Weights of a small transformer language model: 4.29M parameters.
MLP neurons of a small language model. Each row is named by its layer, matrix (gate and up: input weights) and neuron, and shows model dimensions 64-191. Each number is 128 + 24 x the weight over its row's rms, rounded and kept within 0 to 255. A neuron's up and down rows have the sign that makes its largest values positive.
After each neuron's rows, "fires on" lists the tokens most often at its 100 highest values on Wikipedia text that the model never trained on.

L4.gate102 [121 144 178 139 153 102 101 139 182 138 147 118 117 150 118 145 157 109 130 165 138 109 146 139  95 124  79 143 127  87 131 154 147  85 148 153 136 108 129 128 126 170 148 148 186 112 145 126 134 114  89  60 102 163 141 108 155 149 125 137 153 126 144  72 136 114 151 137 105 149 136 132 128 146 188 120  75  89 132 123 153 107 107 205 123 157 162 144  63 111 102  84 123 152 148 147 118 118 157 103 104 130 108 153 146 110 147 159 174 137 101 119  96 106 189 163 136 138 154 112 121 120 118 111 120 118  96 148]
L4.up102 [132 145 170 136  94 120 164 111 143 121 155 101 142 130 100 119 131 143  94 103 144 124 111 131 128 129 122 170 152 125 137 104 134 172 138 149 124 175  97  96 133 146 154 115 129 150  94  83 101 115  75  93 115 126 139 111 126 151 118 119 140 144 165 147 148 124 147 126 131 137  81 145 105 169 111 159 109 144 111 122 157 141 133 133 145 145  93  74 174  92 154 126 124 143 156 138 117 156 155 112  76 177  98 148 164 164 129 140 142  96 114 143 119 129 138  86 175 149 109 141 169 120 140 100 157 128 121 163]
fires on: "ish", "is", "ian", " N", "ar", "ort"

L4.gate237 [ 93 135  92  99 150 118 137  97 138  80 110 138 149 116  91 197 147 108 117 150 161 164 125 132 108 149  97 124 115 147 109 130 123 108 149 123 139 122 128  96 100 127 170  84 138 138 113 132 110 149 146 150 112 122 119 120 148 155 119 155  97 118 177 122 133 115 150 173 146 138 134 114 163 163 160 106  92  64 116 135 124 151 137 164 154 124  90 137  99 168 152  88 164 150 110 168 135  95 125 182 111 126 117 111 106 126 145 146 147 175 147 137 140 177 140  95 157 131  88  78 172 158 137 105 141 129 139  81]
L4.up237 [137  99  95 146 111 115 120  93  77 162 124 129 167  95  95  90 101 139  88 106 103 109 142 104 112  84 138 108 120  94 145 104 125 107 118 109 150 134 112  97 114 132 141 127 100 120 108 115 100 113 137 125 148 171 169 122 135 122 108 147 143 101 130 133  63  82 138 173 138 115 111 111 136 139 137 130  96 142 151 169 136 129 145 119 107 126 159  77 172 158 134 133 103 126  83 155 105 169 128 121 143 121 154 144 126 109 126 132 136 148 146 115 127 158 129 136 129 173  90 102 141  91 132 102 167 115 167 102]
fires on: "he"

L4.gate126 [146 144 160  96 129 122 157 134 102 113 137 132 130 104 115 107 125 142  88 104 159 126 101 133 105 145 142 135 154 152 124 157 150 165 135 119 114 152 105 169  95 161 139  91 107  80 129  81 144 130  78 137 169 147 149 139 101 137 111  99 121 136 141 145 174 159 128 161 109 154 133 122 157 100 141  89  91 110 141 116 112 108 119 143 183 133 181  99 158 171 124  77 105 138 117 115 113  78 140 160 119 139  86 163 137 121 128 140 143 104 123 181  71 140 106 125 150 126 144 164 124 144 102 146 148 125 147 104]
L4.up126 [143 110 145 138 118 164 145 136  77 119  54  98 112 100  96 145 142 123 115 113 121 153 162 144 139 138 109 147 121 155 101 135 155  71 134 118 140 145 122 140 198 117 138 155 144 131 107 106 135 136 165 195 136 134 104 145 106  79  89  96 128 127 115 136 120 137 105  77 108 118  88 144 104 146 154 122 131 118  92 166  84 131 108 125 122 121 139 136  97 120 155 127 121 104 156 155 141 105 132 126 147 135 114 134  99  99 136 130 144  88 109 137 111 139 100 112 129 149 128 128  92 101 111 142 112 134 186 144]
fires on: "y", "ire", "ay", "ast", "A", "ce"

L4.gate198 [201 190 127 112 148 135 129 132 167 111 115 131 126 125 185 131 100 170 130 114 124 144 105  90 122 122 149  90 170 146 167 145 148 133 152 162 129 129  95 155 157 132 124 108 171 145 109 123 133 111 104  77 150 130 132 106 142 139 149 146 137 156 109 109 155 109 124 150 182 133 110 101 134 127 185 176 152 115 154 168 128 125 125 115 139 147 144 164 143  98 139 142  91 158 114 142 116 151 116 176 149 104 136 118 102 109 146 133 132 145 146 126 115 117 166 137 152 102 111 144  94 126 108 112 125 125  70 135]
L4.up198 [ 98 142 109 132 112 148 134 142  93 132 100 127 142 121 149 139  97 112 152 165 139 149 166 118 110 102 145 145 111 142 123 146 151 135 113 107 123 150  97  85 157 176 136 138  98 135  86 115 101 131  87 128 152 138  96 147 129 129 125 127 106 138  77 143 157 148 122 137 160 156 111 121 124 121 138 116 144 115 103 143 134 136  79 135 124 104 117 116 143  88 142 137 167 160 144 125  88  82 130  78 109  85 132  95 145 138 130 106  91 146 126 137 138 116 111 169 136  99 169 135 126 104 144 166 104 100 117 116]
fires on: " le", "cl", "ome", " and"

L4.gate194 [ 73 157 121 153 120 129 158 149  85 131 145 150 152 113 149 127 115 111 134  87 148  99 118 121 127 125 103 118 112 166 113  92 150 138 126 150 137 155 103 150 121 129 154 133 128  62 163 116 134 174  84  82 156 101 126  89  98 118  97 127 134 116 114 136 124 121 117 183  69 141 154 155 133  78 136 135  61 143 132 166 109 159 128 135 144 155 140 162 134 132 146 122 113 120 172 125  91 104 125 158 105 173 120 141 146  83 158 150  93  91 151 158  92  94 146 110 148 136 140  96 150 117 126 114 137 109  90 117]
L4.up194 [153 177 140  78  81 141  96 124  97 136 171 118 117 164 112  90 106 138 125 113 123 117 123 127 118 136 139 115 127 123  93 132 149 116 128  88 133 119 124 193 125 121  92 130 114 141 100 141 110  97 148 120 168 152 145 147 103 172 126 163 163 123 141 126 109 127 162 124 117  97 118 160  90 154 126 116 153 132 146 107 161 104 139 150 135 132 132 109 110  76 147 123 124 150 157 116 128 120 144 118 145 171 112 181 110 108 147 131 101 185  85 147 124 108 145 174 148 133 130 153 148 128 148  97 102 154 153 189]
fires on: "ast", "est"

L4.gate90 [ 92 127 119 163 161 147 125 123 165 131 128 112 129 140 159 151 140 137 146 136 134 113 116 104 126 138 153 133 110 128 118 154 160 140 143 190 164  99 151 115 152 109 108 130 133 110 144 124 149 129 118  96 139  98 132 198 178 155 105 159 151 119 111 128 100  92 172 126 168  95 131 157  83 145 161 129  97 122 137 100  86 126  93 137 192 129 143 129 133 123 172 104 121 122 142 115  87 124 119 130 133 114 134 112 129 131 170 140  99 128 163 120 141  72 154 107 133  75  96 114  94 140 137 126 138 134 141 146]
L4.up90 [136  76  92 106 139 106  96 168 153 130 126 152 116 143 137 122 159 100 139 103 124  91 152 127 143 146 127 124 118  79 121 103 107 162 135 150 155  97 127 150 133 138 139 132 103  90 137  81 128 138 126 140 104 171 149 151 134  94  95 125 138 105 136 103 143 101 120 139 115 104 127  86 158 100 104 101 167 140 157 163 137  81 147  97 128 150 166 118 129 172 136 108 177 147 127 129 102 101 123 144 103 179 135 142 107 132 125 154 162  89 137  99 107 181 123 132 178  96 106 136 144 113 165 156 159 126 132 152]
fires on: " St", " Un"

L4.gate241 [127 152 109  96 152 123 132 132 120 157 152 161 150 124 133 140 129  78 118 101 134 122  73 113 133 166 159 127 107 133  98 157 103 129 168 105 176 156 119 157 122 137 163 142 136 110 110 127  89 120 131 112 155 140 146 143 143 114 119 106 135 126 121  90 143 135 151 122 140 150 112  97 109 163 142 113 104 153 114 145 129 161 117 137 118 125 135 131  72 135 114 130 105 163  98 158 137  84 113 104 118 111 115  98 146 144 103 104 133 152 135 113 112 132 146 120 135 128  96 108 135 157 139  87 129 109 138 141]
L4.up241 [114 107 146 114 149 109  90 164  98 116 116 130 100  82  77 127 144 131 119  86 170 169 117 148 159 149 108 124 140 132 180 160 107 112 137 131 136 125 176 157 122 148 105 145 102 109 126 113 142  84 124 137 152 145  86 123 116 127 161 117 129  80 167 114 113 139 175 152 142 122 125 132 110 123 111 121 158 161  99 109 116  97 119 123 111 114 129 112 113 147 123 162 139 141 137 153 138 102 123 179 138  98 127 112 131 143 147 157 125  94  61 190 105 101 131  80 173 135 103 168 120 160 159 143  90 104 156 136]
fires on: "he", "ab", "her", "hen", "am", "ian"

L6.gate6 [135 135 104 118 101 131  97 138 102  84  88 114 111 127 107 106 112 136 157 131  93 131 149 173 157  77 141 114 128 153 103 111 118 139  83 105 149  98 131  97 130 132 136 105 129 104 131 114  94 121  86 100 144 155 126 113  99 118 129 178 134 126 111 129 136 128 148 154 102 126 138 111 130 179 127 133 122 135 173 122 136 101  94  87 151 137 178 126 111 131 118 157  99 146 121 120 116  98 126 120 117 142 109 110 144 148 117 121  73  89 117 142 119 118 124 146 150 101 121 133 143 108 126 177 131 124 121  99]
L6.up6 [144 107 110 130 119 122 119 129 121 140 125 132  71 129 104 149 186 104 106 131 129  96 108  98 152 148 106 171 135 119 143 159 104 176 139 175 126 117 156 110 186 124 127 104 133  76 148 131 126 133 112 103 123 162 121 128 167 107  98  99 158 130 119  68 148 124 129 123 115 118 100 103 114  86 118 146 123 117 181 117 109 127 139  77 112 103 159 116 142 124 134 134 125  83 172  62 145 121 117 109 122 122 144 133 100 162 188 120 102 153  96 152 191 114  83 131 116 126 157 167 119 102  65 115 128 112 147  94]
fires on: "iv", "ć", "em", "le", " l", "m"

L4.gate131 [ 97  92 116 147 169 131 148 107 100 133 148 130  77 150 112 114 137 120 110 166 113 125  99 121 160 117 146 111 104 131  63 104 157 116 124 162  92 107 168 147 139 107 152 159 119 152 128 105 130 145 131 123 122 112 171 132 193 127 114 184 152 126 133 149 114 188 140 172  89 104  78 124 140 113 160 170  78 113 140 189 151 139  67 162 145 140 129 130 126 127 138 176 163 109 128 142 127 156 149 128 114 111 114 107 142 129 121 145 136 107 128 108 135 144 164 163 162 132 114 147 133 127 129 151  91 108 132 122]
L4.up131 [145 139 121 133 116 113 148 133 131 127 139 142 170 130 105 130 146 122 135 126 131  99 122 151 127 126 155 100 142 139 122  94 118 115 103 134 113 144 165 141 150 124 150 120 117 157  91 116 151 125 155 126 154 115 110 110 160 133 148 156 162 141 144 137 100 115 149 153 164 114  92  94 105 124 123 149 158 147  88 112 119 107 104 170 176 155  78  90 117 126 132 164 144  97 163 156 111 105 114 120 128 138 162  99 150 121 139 170  93 146 147  95 153 152 174 159 167 109 143 106 145 153 117  64 169 102 125 156]
fires on: " Ar", " St"

L6.gate150 [ 87 124  97  82 102  81 130 121 109 143  98 104  76 134 143 104 147 146 143 150 138 114 113 146  94 133 136 125 141 125 121  72 115 132 126 139 124 145 127 123 114 122 122 158 128 105 131 140 135 155  86  86 136 152 123 111  87 134 108 103 135 116 123  97 128  90 139 156 135 112 153 141 135 115 108 145 116 178 106 185 126 128  83  96 135 128 130 122 119 118 128  96 184  99 132 138 141 147 108 164 149 136 120  90 164 104 153 120 119  96 122 132 106  90 124 148 142 178 117 124 124 123 126 132 126  92 144 114]
L6.up150 [ 93 138 112 144 119  83 135 138 118 129 116 103  92 130 164 141 136 166 142 129 131 123 130 123 118 141 103 121 123 138 144 155 167  91 114 159 119 103 115 104 120 136 116 114  87 102 130 117 145 142 157  91 141 137  95 137 133 122 138 124 141 130 101 150 152  83 139 128 108 136 167 147  82 121 127 178  97 164  93 160 126  89 139 121 126 143 132 129 146  87 143 115 137 105 121 146 136 119 119 157 135 124 107 129 109 102 115 132 139 134 119 111 145 115 102 150 144 127 120 133 133 128 112 182 133 116 157  62]
fires on: " st", "st", "ust", "up"

L4.gate163 [154 202 125 138 104  72 144 104 123 129 120 123  96 160 124 139  91 122  97 155 112 129 109 139  97 123 159 134 143 173 120 134 129 149 176 140 143  96 126 151 135 127 124 164  96 140 129 133 170 171 165 105 124 111  68  68 132 139  80 125 129 142 150 133  99 137 102 189 118 128  96 133 128 136 152 157 113 161 103 156 140 139  87 119 139 112 147 158 119 174 136 141 128 110 142 123 126 128 134 117 145 155 125  86  78 110 151 119  92 103 205 165 104 112 119 124  76 146 160 118 126 127 164 143 131 138 126 134]
L4.up163 [145 133 118 126 127 112 137 107 134 108 114 126 146 159  99 126 174 128 123 151 133  98 134 167 154 144 165 106 119 150 141  95 116 123  93 164 112 157 167 104 114 121 126 116 124 111 128 130 148 156 127 162  84 124 117 132 138 136 135 163 106 112  96 116 116 114 133 129 120 152  77 115  55 120 107  78 136 124 101 158 164  64 147  95  98 140 141 116  95 162 155 177 114  97 143 115 136 126 121 113 136 134 166  99 125 116 131 143 109  96 146 124 123 145 177 145 106 127 154 116 123 123 140 159 105 156 156 146]
fires on: " com", " se", " t", " res"

L6.gate167 [110 143 144 161 141 146 106 136  97 185 154 131  87 154  99 146 117 162  92  91  91 112 136 118 129 128 119 150 136  97  98 113  82 109 109  99 122  94  88 138 136  99 136 148 122 101 151 122 128 164  88 118 136 146 143  78 127 117 163 140 131 145 135 102 126 117 119 162 127 124 148 112 151 165  99 137 100 137 145 163 130 111 156 132 134 139 115 104 141 116 160 155 141 116 124 174 159 156 157 160 104 139 137 127 118 128 143 140  68 145 130 140  92 129 115 164 150 156  93  98 106 126 104 119 118 144  93 156]
L6.up167 [111 137 135 123 119 119 136 140 124 114 132 127 116 170 126 154 135 151 119 132 111 157 135 147 137 113 111 123  81 113 133 102 112  98  92 103 129 150 129 132 119  82 144 123 110 142  93 117 125 134 114 115 160  80 126  79 164 105 146 142 159 143 152 119 198 104 106 159 129 133 140 125 151 112 105  99 104 144  92 164 143 126 164 111  94 157  89 136  61 150 127 126 170 147 150 163 167 137 142 153 131 128 141 127 120 105 142 133 109 168  96 152 120 137 128 122 166  96 114 129 108 130 117 160  89 110 125 145]
fires on: "p", "ers", "ord", "z", "ic"